config = dict(
    num_hidden_layers=8,
    intermediate_size=2048,
    hidden_act='swiglu',
    qk_norm=False,
    optimizer='laprop',
    lr_mult_qkv=0.7,
    beta1=0.9,
    beta2=0.99,
    lr_head=0.00417,
    max_grad_norm=1.0,
    schedule='wsd',
    final_lr_fraction=0.0,
    max_seq_len=2048,
    train_tokens=900000000,
    dataset='wikipedia_en',
)
MLP neurons of a small language model. Each row is named by its layer, matrix (gate and up: input weights; down: output weights) and neuron, and shows model dimensions 560-655. Each number is 128 + 24 x the weight over its row's rms, rounded and kept within 0 to 255. Numbers have three digits each. A neuron's up and down rows have the sign that makes its largest values positive.
After each neuron's rows, "fires before" lists the tokens most often just after its 100 highest values on Wikipedia text that the model never trained on; "fires on" lists the tokens most often at its 100 highest values on Wikipedia text that the model never trained on.

L2.gate1314:124138078118140150119135119151143142118137159150128120118159168133098099086135138144136127153117162149140128106125134123154156157073134104122126125123108157146190152119118100126165062174118106125122124123126175117146135099139133104172118128109100110121142137094181157135138097101122050105
L2.up1314:127154164135152113131128192144135140096072142120154147119169118127131115110130099114102184149151171117149112189149068135191105115124139148109106167124156129155136091163091194142138134133153153163140177106085108130151174152094119137133152153147128139179149138169155143109134106093120128129
L2.down1314:126117102182116110144073105162123132118158143144143152090114122144173087129101083113133106131109138122128136126081164094124148091127147159114164135147119112126112170090133109123153128122124146132144102121144147140099185104124124139158121116133133134079077146096134145134122112114117140138
fires before: " |", "0", ".", "1", "2", " |\n"
fires on: "0", "7", " ", "6", " (", "5"

L2.gate1551:123119110128142070144151115086069136119119169126179160147117158098113128122102149157119115136151102139112141134111148155151111118080128114079156160115142110133136097103152125151112126179136100106111144115134132157115130131134094107143117134060083136124167096126112181086177133152170152124
L2.up1551:111135099108138100122160158113126120146148130123147126150136164114123125083131137134128129135073182103101106135090093173103121124123110210163115101117131129137104120103151157150136136158088139145103153121129110094086130127075105143120150163169130152112158106155140146137110090119142123143
L2.down1551:137130111128124153148101146109106129138125110103102103138123162138141166145140113138098119093126086137172136136117134083113152128175087141151151158155154175112097168170133138091169108145099122150165105130140150158183121115178155091130138121134169110147108139153131105087126112120086113137
fires before: ",", ".", "1", " century", ".\n\n"
fires on: "8", "4", "–", "9", "-"

L2.gate163:131130123096098134156126139134094146101118154123132138079122134135151114130133136188116145138101207107124102125095107143167126102106151089087127149114115137129118137148197136115162132160119118146143121129063167111103130153131129160139111122148126111133103127121141149179114092137155165109
L2.up163:158125119107134129119121137102102095114122128146125141091168138119157117124114129071150104119119177109161134111128103111157108166138110125080110125088124091167158141132116144145165126143138125143104145123108115155092161114134149132103190116105085128130168136126140122140134097098123101149
L2.down163:129131150113127087130125132133162143133121121126095106160117135096105105129159129143118116156085136121125121133110185115087133080108159101173089149114144156113157147160099141128104109140132117116126121109122088149172141121104116176110093107100138121099095135108106155163167121169124133149
fires before: "1", "2", "7", "4", "8", "3"
fires on: " (", "–", ".", " (−", " (#", "-"

L2.gate1690:137165171121104149145174155140106083068176102147179150166161133124099098162121134126104123118152089108124145110094084128110087085123150109106149159134176117118112103138163123161143159130177093147154091148150155139123154129164119126134139164110104148089123108131136125113112116131088126146
L2.up1690:161137170094097157111164108107143069112138097138154158180144117116118104144106125134101103093135095149118145122130089120117113095128156126099137130135158145128134116113138115174117157121126103114110099095105110136137134140170169123145134164141137157102126111146134137079168115145115135154
L2.down1690:129119149126125125101125111114144086180126153104089114126145167110135135103113079118118115079122103148127113101125148117104131144089150137136133155166125154129131182137124169127104159124105141120101141091121129100121122150123134110113116132163158151138133141168127117088188164151131133124
fires before: "6", "7", "5", "9", "8", "3"
fires on: "9", "1", "8", "7", "é", " to"

L2.gate1010:105151131128128107142168135099139151075138123120175139149184125121117119140105133116093135176125175104070158150141071104124135137132154136099163139120112104131088100160151122112121173113131132107108114180130117142132127168128079156114107111125128148113176151135143105098128105144125174133
L2.up1010:124127066078125154128141092165080130157140167141124104160098158149141135124130137108112087137109106097135120167164103186135136153122116116155097156069132128095117135120159093107124115140107086136161141108176150113148144102135119141138132150163147151185093122137137124104088154097172090131
L2.down1010:118151117152141156122110145122097148090152138172108108125148166120118097176094113124130110170145131086111150148116111115078092160129111149104140148082121155138156134117174141139121170127101114109106112163142156113127081160120175148137096122134133121172139130159130106106151152137133170133
fires before: "0", "5", "6", "1"
fires on: "0", "5", "2", "1"

L2.gate1129:147094113112115127140163142137071103131097107156102114124126104115119083154154120147087106140102096125091153107127130111098135106102122130116166075101156166109128116134209083125139117185114092106143149146111128141122147152132097108125158110102121157108124079135159111135118124138147118118
L2.up1129:113120050143140123149138137090144161173136106120127148132155137131145148053125172126115118126066163107106114109091118119142136196144123133139111138106140135124129135147073128100131115162116125151149129166125131108107122134169087099120155123136136108123132102153140135168142146121148073158
L2.down1129:124096198095155156107125105085113122105147093129075124124132094095115173121136122150133149193101099120096114148144112149133155111095161141146115117144152120108122080130131143104122115140132174100130127094124156085123111134113147163159138124116116154107118121113095102098120133130116112156
fires before: "1", "0", "8", "2"
fires on: "0", "5", ".", "9", "2", "1"

L2.gate1012:133128123112134139131120116122143118115114135118139130138105110124129149108158125098129116105125122110142120142124157109125147130116131098123142175106122128113154099141097151111110144128073132143134151131129092140156137152122092099147159143167092117167111138113125138125106153072109108141
L2.up1012:150106171084137134128159150116134108145110080141091129159136102161135135106136159133103110118145118137127109121116137122131157067101108153091130112150110113145139133096114131102124111124139138094191141153131148168137173113118086102133121135193112165130180136121182117122157122122114102139
L2.down1012:070121074128120162070106117180104125118106129131147121128115107126110110123181146132124121100110127124145126116094156125112117118149135123125101136128132138125130094121149112124125071115136082076122093166152139093193091110183136141134093087102138164105118108123125141108109135148128168108
fires before: " |", "1", " |\n", " the"
fires on: " ", " of", " and", " from"

L2.gate500:158111145099142115132135119116111149086131151156126116167145144138147127099113132098079125108126107141133083098120132111144109153119169092161116137144123139145141096107149170130121106131197105155103115142095112064085177147139072103109106157106139131142157118115121126118161121116129173141
L2.up500:127118057137095137105118156140117164098152129088134093128131122165146089130113125131112118113128131102145119100114170089122104148143120137163124126112085103129134116099150135133118082116130139153141151132116118121139132148122097165129162145112139136134072127143150118142116103088150124122
L2.down500:189123124138131167134093146110135095098116115156148121120119110118147080090119103123153154156128115142148115079135138117128133096178099116150085116134122112108145174107137164111117099111162120135109113128109087127158119099127119094138089161147119097136123145148105145093155129075118115121
fires before: "2", "1", "0", "3"
fires on: "2", "7", "1", "5", "9", "0"

L2.gate316:107139114150131112165151116112093177138140159110122129126074110152149124166111170114138138121131125093119111130117144087141064115108181146157122163071126132157128079165115141164141114120171126093120174096109126115134123123113096130142121117129122137145087139133105111158121029125160121130
L2.up316:120111093123113146166123132152106120139103165134099146167122154169105067156122131151142123100138083095071141172101145107125117143142165145169172098144102128112124137139192112148133162087124112120133154098137117123150106104108061118167122127126137123146130108187083097093099111128191137168
L2.down316:129116089165110151144113112112151134113134115113182105117103129125136122097145144139115098130104149123096115134120119150114140104107116115096131151118107158070089156104112109118126145114147105141133062150100115124162132165175156094146131112131103129139107119156144150086094145133102071102
fires before: "4", "2", "3", "5", "6"
fires on: "2", "9", "1", "6", "7", "8"

L2.gate1978:146141135118184129142112170101132135064140151109077171092173116083105125117120154149125117108091148110129156107098132142156141169103114120139133124102164166119154144149146116180146088146128060142120098085154183107111149161132126108147127113118113173090148077146137135216135113112159128129
L2.up1978:147144135075143118162111164135133142138096139115137138119152114117130134133127110154115120073115134139180157131108181115124144122126107076111092123155096172103153132139073142103140091135075096173119153118128118135125115144098140167118163125184153135152114149164113171149132076155104122093
L2.down1978:137142101121140153148111104119131131125084120169101131152089134120131092141099108137107125146108109152150101090070116121065124098145127130105131140153114119119149132155125144147097099117087198095136156118122132130142170131108114142106205155162112122099118164076098149122116117130102106094
fires before: " |", ".", "',", "'\n"
fires on: "5", "6", "8", "0", "4", "7"

L2.gate683:145134123112117106098145128101080170131118141175113127122116115117140122153119128116109113139117099098120147114108112183181123156091097061068133141084169141126123114113129148080146117102144112124180146130149120126121125124140140155151141079103107107148105172099128151159117129152130110136
L2.up683:142112120143127137115160149208107166118147138130119116130113141155121101153116084174140130095125134164117145140137164164153106141139124079176123119108107104138140150135121169090119131120129099126162138164128152131102170119131116101158148106092151093119126142150126134129169107091147146120
L2.down683:105152155172154119129152148114113162132073107141151116126143107162100147173117095175108137149112114153138144140073132109112105150134078104135103154111159129117159090112159152085120143146148107089144138140122116157118122126112128095100140112060159120120125136093125111163133157124114151170
fires before: "9", "8", "7", "4", "6"
fires on: "1", ".", "5", "0", "2", "4"

L2.gate1965:151126118144163177151128109136080136129133166143147103086141201152138085166108134111153144107128103130123110102124122133111125135138114118137154164092127087087104146097120176125144136149161121127106132124119096122144111065152125110109144135106123115103114198141140186097109130135161108149
L2.up1965:118118134100150112152092168132126143122138166133106111117130056123106115134136134103086111137134128107118112128109117137137158095171147158109078098136116116084150124144124137161116126084158126125127129160158131114104112154127130109128084123128156116135142119129111120134084144129117166086
L2.down1965:153081130152121141115099163087090140124068116141136139119159121131150100146093126125142129150189101137121133139110139171126128117140130111188124141102138163133149117114128142112188142149161156140129156119128170129103113123075129078162150116110135147123134152136120172125140119128108115125
fires before: "2", "4", "3", "7", "1", "5"
fires on: "9", "0", "8", "6", "7"

L2.gate758:123141132148126138128128128099140135128122130129112092152093160147166151100114162124148110128138167140128167150123141119142120135086113161099159148119125113141117118112112139142147104178133126115184179133129102116107136094156124146129139137121115108110130123147125136118148085107130108152
L2.up758:104118138109164086126174144123153158158173117116106118140148121155127117140111126131145140096118109095147138114091100136125111124104166142159103129105149162097161106128147088123136140124128117126144126129151146113123131134121126124095183115087153135132125174108159117081134152142108121088
L2.down758:134109107092151179108118126107158141136173124145123103164107143122197162072141126122137141115110179141130156126140127133108130154084127151102164117148145123152123127122103117130131150138134142133174131131123100159128115115137099129083126157102125089071147152109087119135135093087138085127
fires before: "0", "1", "5", "2", "6", "3"
fires on: "1", "0", "9", "2", "8"

L2.gate1878:124114094124110144156139131138097167129075157130134113144128139129129116164131101115146136123165144111112124128140137107169121134109118095134121143080121127164158103120083161062164126163119119111175149142103084173092141127114122148138157134100118082134142132107188160120158120131135103054
L2.up1878:140112078163121152147178123135113131130090134123129125160106147097105145153123126109148134140130149119147157126114127096134119123127112122152126118122165127168128114091101165090112124118091138118123115145110088143116114111119135146158101096095137088112167108140146147102107122146174100131
L2.down1878:133122102149157134164097141106115143123097092121174121174120138118128126128113130161137177161121137144131135082132126156158094102148117148128088132114126171073151087102130135119098116107111105123075149173123088155139108089094120152144124127085150120112164167159123121117086126146146169154
fires before: "9", "8", "7"
fires on: "1", "5", "0", "8", "9"

L2.gate652:127159123138095129141158123175094133160170123103156142133147155165144147138119117136105088121146095092096134149100140173137089125096133085129110128124105114123135130130121192108174122126128122132125144105116138127130144134146135120132140158117125120133115127103159096121116107106141125116
L2.up652:162083134177128135101163114183105145149125101106148141151105125133110134124112144171119077123136104142109138167093157194091132123146153131153138104118110102142131150088132129115121159074099099076115126122140141124135105121132133108132113121116171103103113135149153124128126134124188103124
L2.down652:190080170153143140110116083138119177121111100155105094147113115108153146145104165153121134142099125131149138122117104162102127163158165154131144102155143136093105140149137088166123148100141113129166123108162150158131115135165078129105127155146159129145134156144101135133150140150101147142
fires before: "8", "9", "0"
fires on: "9", "1", "8", "3", "0"

L2.gate138:124091152126103157121133115137111108167129130125132088172095188069048107120144132122138114097140155136107150154133144107122167111111114117151123117146140137139108173133110140106163115119114091133119094080120106147124126127099125107123127117148118161131133094167170109130136147119149140136
L2.up138:128136147124115117157128123112109148142155121129116132131111132126156159133099127127153121142138149145134109131152154157107124090155156141082148108171073133119112146080114121137145104111110135151143129162100111088131106114125110136103132125150150089151108131124093151152134140120140178126
L2.down138:172120116103130131144093151077107148123131119125148107109119154136102179161118122113074105152103145136117152129137129091100139093088136123131145159086108135097160092150107142117114154138119120143098122110126136162095119136109165103130097103128173140117164120121140125106152125144134090151
fires before: ",", ".", "%", " |\n", "%,", "–"
fires on: "7", "9", "6", "2", "5", "8"

L2.gate1585:163136097110113113150107135163115123132134118116104104085107141143114148103128145133156113154144099142120110142149126152138125167093157112154113150164161166135159127143110122151111113145121100152130109097166148096128120095130129097116145137119115154151139109138127151188110133111124122118
L2.up1585:156143173129135121096118121180096100192090096145120103108097114168083162125100107142144097129170122167155107177140154134116106124086092105147102091163167148140134134158096110084104132127139133167141105120124139161158123075113137102147142111148130147141129134154128124139111132103128079153
L2.down1585:132135093117120111134147101085126156118136128130148139171171115097156144162130135140107088136082123114133126128124076107143127103142083142103127148112103099115088128136165120136114146151147186126156126141050114114119129173129113120132112130135131169174107158113146137101102107129100126112
fires before: "7", "8", " |\n", "1", "9"
fires on: "1", " ", "9", "8", "7"

L2.gate1916:146125139107104094182128113122103100093097177121124116117149140136149080125131149165158142139147135063135103133112145125152133139142142126085153117139153114086112149159136143104107116134113116149136158153114132155147118101103108123117126098114146144157120162159093114086139108138168144146
L2.up1916:107121118111133116070128152110112136178140130128117122075119152158134140103119133141137110141118122119178097104138136128104140131103115105162123156101143166092133128137094125157145128128142140122124103125128103132176161103112142121128129151175150174125091134126157143131144170126102105136
L2.down1916:144126137150096187127163113154126144123127120152133136156133121099101137107117132148137126139145167147095102125144146156169143144106136110162135136109118101103166097115149126110124141118161116117119115199137145137104101143150120134130154151117119124147119075122123141149103153146127119135
fires before: "2", "1", " "
fires on: "0", "\n"

L2.gate432:142128152093121130119140156159088122105140155115082111112131135107123146180123108172104123079131098091133136160125161134178121117120132061088138128092148120118125104140143151122175151121105099114172140100105145136130158165134148142121133113099129107131117184119104146129153103120151107107
L2.up432:158111169104149107125134132169092125104117159125092095167145101128093151159129135146128104086150105118129124155116135115175145129102101092119157125137150153144105130163139134117150178083128070116148151144111124115119158145113122124108109085067114065111152162141150154160140123142154125104
L2.down432:113126109198160109125116087133086130170125141152163113139146098105120113132092095132157104161103126143140142130140144112095121154131087146136127166182126115143154164109159137114138134144183116117092175119142110087104118119118145133151122134138140099156151118104110113142103119106096108136
fires before: "6", "2", "7", "1", "8", "4"
fires on: " ", " (", ".", "0", "5", "1"

L2.gate436:141153093146133119132152161122088155114106156126159130147116127158168143105127119096124138100143111125112180176080150133200142139094142099158138162085110127129109074164140129128108175131166078149180152127179134113148116158142069118108133131072139110127126142125163131146151094133127121097
L2.up436:118132089126088137128095134144096150137135120138152094118133126147102149164123091130115142151150147124129108111128196125127110168140128086143109166116139092136097117132092192110128143124102117076101112121090108145153124136136114141132093120119127118111104148149130123137129139127147144131
L2.down436:146155065144167145164122122096118117120100071115118103121128125108140082143107124133157138140115147128129119108075149163119083113160114131148094139133116135128128104110136137144171102117135113128106101119126153114121128124094127103120159133142143121138120119166094122096100085111097179115
fires before: "7", "6", "5", "4", "8", "0"
fires on: "2", "1", "8", "9", "0", "6"

L2.gate1964:126106155134167142162149064117077084115119095156138140148142134115165123139136197088138136111152125113081117150131120127107092128110135113108136191108049089112139122115151122138126159106133096142132158126139109115133117113163107083166148142127123110143143141126099121134141111159127142154
L2.up1964:123137154109113148156127139133119122148151173086124113171140139142108179110120091131147115163111111203117125093152132108104149143127113091129083165107123161095139136103061115085110108119136124127121125118130105145111116117130076094120145146127104121119128130154130134132106155118129105130
L2.down1964:114071088111155124086110129084114141110113080131141136133168164072179146141117173117166149112153161102105111123112126156102094141107151157134114125169123128138137077126135097133123153135116123130142108126161124125119135112121133080118155145114127102136162124102069149134138164147129149147
fires before: "9", "8", "6", "7", "5"
fires on: "9", "8"

L2.gate371:119140117131127133117123116136055143122138166139137116158157126097188134101109140146122119129109100105132113085095099118135113171143202121164125133072099096125132125108114160120093096150118113098141135155141133113092167178131096109095135130146146122179123103141157116186165086131104136135
L2.up371:147125126115101132120085162188158180108150144107182127131174121174128124089129119126071141120142120135135116097097141136149116137133123102124123121115129159130100102147174150137136116139101127114124132056086100136102098099123119141149139154110146123149092111147110126154155124147145199117
L2.down371:152104131109153130155096150104102127141100097111193163163127103126170099125115132121133152159177127140125145085118152119125118089160132132138144090115137152123167146134123112099107117099125146139149101160132132094148123145148114081124125127137162115158119126145099141143146130084083171128
fires before: "0", "1", "2"
fires on: "2", "7", "0", "3", "9"

L2.gate699:125129159106125090139117134151120143079139133115114103134159142145180110146152142085139108123145120098100156091107118170143115159134114134158141110146152153111128112120142133162143102126109083110161114163126154136138146141117096134102152146132122150144123180133122125137180133145126173148
L2.up699:146111180088123088136114110160091163106133120088103103148135120159155113116155132141163131103133139141114145111119116127105125120174133143153105130162145109140127138115101162151169133111100107154113109163109140141117108108109127117131158081141141155130161191162115130126145140142104174131
L2.down699:127135133127106117104173082095118125147132112101136110100092146138095181156107143161141114131100150085094108115136137125136148107132112139124173103153098082135106119102100124104158136147160129122105086134120116125132122079144108110098143078119154142095126099138156139151083129140121060147
fires before: "2", "3", "a"
fires on: "1", "\n", "9", "7", "0", "ino"

L2.gate1858:154152119111112114178132162133072135103163114153115121116150099128148141155123191166165117076098132107137120156102154151131102103117132140121162119129100144120147142101191113110123123099169119131173142114159158105087128146123101148136160148137153071122084176116126129141108131158142135128
L2.up1858:119107096138116133118161138140118135148125109129115135112150124115116111135119105128158139140118161099123121157156106110097143161109131153077091157100149181107120105121093123135141139095134159100121108172087096140093138120123115158123092154133119152123143121128133161138141113142085135134
L2.down1858:119148090114099131132123115137107084102131118160133103164092135156109110121141152124134134152121135135163104073097132116139134134128079119103170107125103141144145162065138131133120112069126108118095121141151162134126151121114078147118125136198151113153142120128112095145114146097142120130
fires before: "2", "3", "4", "0", "5"
fires on: "2", "0", "1", "9", "–", "7"

L2.gate590:133126138151118097157103122154114142135147107152078085107102101156114120108146147129164119107131107117120132113119112183133122120104145125151102111145137164126090117154088088154134151123137126127128119102145120109142106127151147107133130117125129099144112137145088156157112147126120155125
L2.up590:152117098158157103197119138137069131150148122137141117158102130148120107102143131163137094095139075081149123134118103155121155119113148100148115115111122143165133073139142108143106139112148111110172147101129150132144109135111124124133128106126145111122117104183120105174111111104180094128
L2.down590:153134128129143125122140130108097137128112114148131126159103104088171170133130117126074095143103129124133112115103143067156126170150108161134120131142130106101112117107150136168121110128173164094140116158061118117108157145115116151128133137121161149148124145123132165077124150123104131143
fires before: "7", "8", "9", "1"
fires on: "1", "8", "0", "9", "5"

L2.gate924:119143107123143150147093097081066111122116084147158130110125132086117122129106163117144125105117159169090159129082078117138165104109138146106136153110149141166110106092115138150130119163134100145139115152169126124139113128122092136103129141129120096094147126098140166140087109145107136133
L2.up924:110118167096142150187065122110087103182121116130155147165123169092094133143123121141098111094122152139121169129120145092127150100118117134112126129121122186163135121100087157125115142129122163163079126148166073134152116119086094131071112142099122114152123104142119141100130170144151105137
L2.down924:134087106046148126115117109087135178134163116125110122129126187145136136162122136129101131143126123124089167140155099116141141109146113125116137134141137116087161122145100097128109145122127145140089131107149167116145106111139145128124173123144140127128137118089123105117121128114111110116
fires before: ",", ".", " |", " –", ".\n\n", ";"
fires on: "4", "3", "7", "9", "5", "2"

L2.gate497:119148113098148110128152131107099139105135127142140087148121136158140121128155147115117138184084139118126162053114135099130113117142123138133127093121117118082140083115133122106128109145116128085129157129106143120119101127141096113079130139131144119176099187124130082146186101161124133105
L2.up497:121125120111105162159143127135112150120153123123079135104104109127098103152129136174143092100128156177125116113092138138152137093109114134180130140099147064159125138144161136143134111157156096095139135114111138148058102126112114117139093150111178101119156181176159131124118097128138108088
L2.down497:110063151096107121149094160112112117157159092094109126127084074134119113108132132085119145134132136148095129138141143099131149138120146128166132111138117127106125113116168105098116163117150140083142106136146127129131110117176128090166137134126113152127159084139096093097127143190111140169
fires before: "2", "3", "4", "0", "1", " the"
fires on: "1", "0", "2", " for", "6", "8"

L2.gate2009:097149154141134135114129172065152174125107152114100128139106111093148120163162149082130143113110097150085110087123097101132120156096135161131145109151131130151157118167158119159120091120142135108151125168160107099149127122110124140132130171120142126149076115124108125085165119110140132099
L2.up2009:147094124118114124099107134104164140084135121147116126121104111134141135146120119152148159089153068124122100118150143156139105115167138207155131182186133133155133132143144121209123136131144154152115157119100142149119111102103130095147151171154132114121084129101119105118146137134153178153
L2.down2009:154072116118105154109092144123156101090103098124168148125087143141125127150184120110118141159154147144125139087163134117098181100125095125123126113111109190121120110123122156121169117138145126142126121099121161137168135101144126109096107095114146121112130092120157156078134158150103086193
fires before: "2", "1", "3", "4", "0"
fires on: " ", "1", " (", " (−"

L2.gate836:143130151179147106145131118096129111152134157168086141117115138112160087145125148170139127135152148107114171119118105142126111101132132144122135130128126100127126119150111117098140183157177150081152139134150095162132174116125126094121124115110094123149092125133148159146185092098131109165
L2.up836:118101133159157127135146082116082127165157126144131151115124135147135119149104139174112127125139141118128123119131136109117123104154153125164123092153116098125125158112080152102122174156158154144111149152155086155148168106130143080128118111125096097161128133142108158125117073104122161169
L2.down836:132126101073130112127089131145102175108137073139132087115105102143112156147121135113111119117097099163155158116138136090146168091117157159137154136133116128103182128127087171133142098128108122145129131105140130118149117127120140113163128143149131095114123138135120102120079156107098146119
fires before: ",", ".", ".\n\n", " and", " –"
fires on: "4", "7", "8", "2", "9", "6"

L2.gate698:146131133092098091102146163160118130100136136131084141109132115128081138144145172152132119130143083125096113132134148109172128144093093047135128120123127151129170154118126159101140139142133080138148138173147126167120172082135123125171132117113124086123113135098140118121108127121135121099
L2.up698:197101120145099096089141152142130175151118137124096167151120093131100137150113113190146123128125073153154118136117192150143135113165119098117095108098178113128153150106098168061125178090096144104140141144147130153115146107110152153159129112154142101122111167108140102122127150119166122104
L2.down698:128137122164114116106139137071142113153120113119126089169151083108157129135100127178158152113108120135160144082127131114113150082161167168089129129133164115152125094109141093136147103131140171095179114131124133107094128131095099165085169124103137141142114148137110116161125117121174140169
fires before: "9"
fires on: "1", "9", "5", "2"

L2.gate1260:134156180161100158139146138093067147126099131112104131141090132106116162174124128135125110121165154114121108170128112123141103153118089109124131143092143090113161132174114169108108161141118117146191147114118127135142079095145108120133154122100117112120191151129157138126141165147179080101
L2.up1260:156137157141140159143122137147118126147126147163100079137134096136105150167146108111122141125137133090136116125160136141127112178108122095145119147111135162095130094177120115164144135125126137125153113128179130121168154115126129163100151125104132155118098125134120133186154101154113115100
L2.down1260:112147121138153146106168121109119142165173068137102093136106126083159163145132117134164115151118125117117106135130109135141108101090137126138143128136134085115124122092140169094165124145128111095144121122080120141136132135113148168119117117078124138143094138123111134117111110154113162131
fires before: "8", "9", "7", "4", "3", "s"
fires on: ".", "5", "7", "9", "ik", "4"

L2.gate1158:121144106119107143093113153139104157154129141150070117145129093133134112181163135144108126119135120124111134134124139138200118154091117030092140115076166136146145114150129124085137140140136093103199152121144139146118156132139128125116140122105123116155074152145170133183168121108130107126
L2.up1158:123114120125140161175103121124141118112113120141120151108144127114147169148129108141163146171173133125146103108155116109158146092121107115123103146103122097103176107123104145121121143135128173119106120133104164147145167060134136130121113126108125144087116115067154110122110142116151108138
L2.down1158:112096144122089121138095144133134136074152087121112137127111091120147183124127127133091155134151131092113088116102130114150142096135136092188116092113092164131138139139117160121108138139082126099117103141113117149138169090107123133111158157136089124119064151124145121088138108141149103176
fires before: "9", "8", "7", "4"
fires on: "9", ".", "1", "0", " "

L2.gate1829:121184139123082145160143157104133159126100143122114138157105108091167166175172132129133146170118173103154159162101119093123110113110144128089179137130140161130138112167149127116115123133118124094148125123124069153151132124112116122121106108123126137084123121160165099142146134138122086123
L2.up1829:149135164119108143132113151161150145159065135130131121143100088097128104129165090155137156128132181121132115150111161120085103109085148112055105133112140156131172112166132127111167132097118137093118113123111094140127104155101135098130141129138160152111138128119139127110142159094108088126
L2.down1829:130144147112149124144129146181156078111049104167125166117143116132114111084125154162117143104120119150125136096116133126116144115097116072129100101174117158107141141108108124157163119120142094117130129139139172120122090093159147104150163173159148144159132106090098161119095150107110147103
fires before: "5", "1", "2", "3", "4", "6"
fires on: " ", "-"

L2.gate54:107133150140110132193155130117123117154131101069125110143142124130144138142107170106160106187088160187102154140167086133109107139133108137169171132103113138153103107149109113158148096132117127095158138125106117135099125107127100151113112118088100134160138117134202142129146080147143110125
L2.up54:112105150103151110112184130155118087161125143148134118151139139100097107140138135159131145115120071148132169149109125164140097143150121137152140142176142124093116132173140176089122098112128124125153133092103064114159102118127097106147118136146108178147130121111088149131165104115143149143
L2.down54:146142173108124118096177109148108144137115156126144154127149148133126135121120119130150081150141170107146088109134130117122165119156153126121143171138121109101089127123108119119114110120144158171136168087163092119107101110135114135106106124129074107062134150115134142127093115101163109123
fires before: "0", "9", ".", "7", "5", "6"
fires on: "2", "4", "1", "3"

L2.gate1041:106187134122124115091123154153136161136183148123111155178122115100119154165193132128096093129136089105135120116151107123128108161090089121119132101142136138145133154110130119080117118138157147152096131154159090136096110147150118125151141125118139108137110108143157141128143124131136109186
L2.up1041:158151137106126107106129147125129131132155100142137151166118091113155153143124149069108111118115103165157131113152141135103130129144108115100123101138131131126163136112111142110123145131118170164091134122130105142099103125153164146126154115136159116159104099148147169125146151131147089136
L2.down1041:121098125125127140156138144105127101139093137125139076139163136133136112120037142140160153111125156142134164127105132143134124091166153100121136134098100132135116100142124175154125128089118118156172181087113183134164152150145123121104101140140100151133180122109133135150115129128157145076
fires before: "9", ":", "8", " |", ","
fires on: "9", "0", "2", "6"

L2.gate1538:117165117105113063121121130097099144100127134157121063136123092127160139118141123102144125110103055116147144164087150134140130069125167171141149137150106162123168074141120098138149118112115150119141128127152134126142138142101112145123120155137107101119134143130120169138147148148120106115
L2.up1538:156124101107129089146136090095120080112109070152120100114087116122140126126161156133143133095116101156102158142135154180119095092128160188138146125132127166139134121134121084162160133099105112131107150121093088145129120140116144107101140137167145119115150122128118105150170119135156112152
L2.down1538:136121114120158155152149099157117103164126080113148152125119150105098135138140126139089149123104172141105087089144099116148108146133115139140095118093167142118113165115146107125160160108151130111093110113113095103124116154128138144118165124111145106129118094134137106150089126125130143186
fires before: "1", "2", "3", "ya"
fires on: "0", " ", "1", "pol"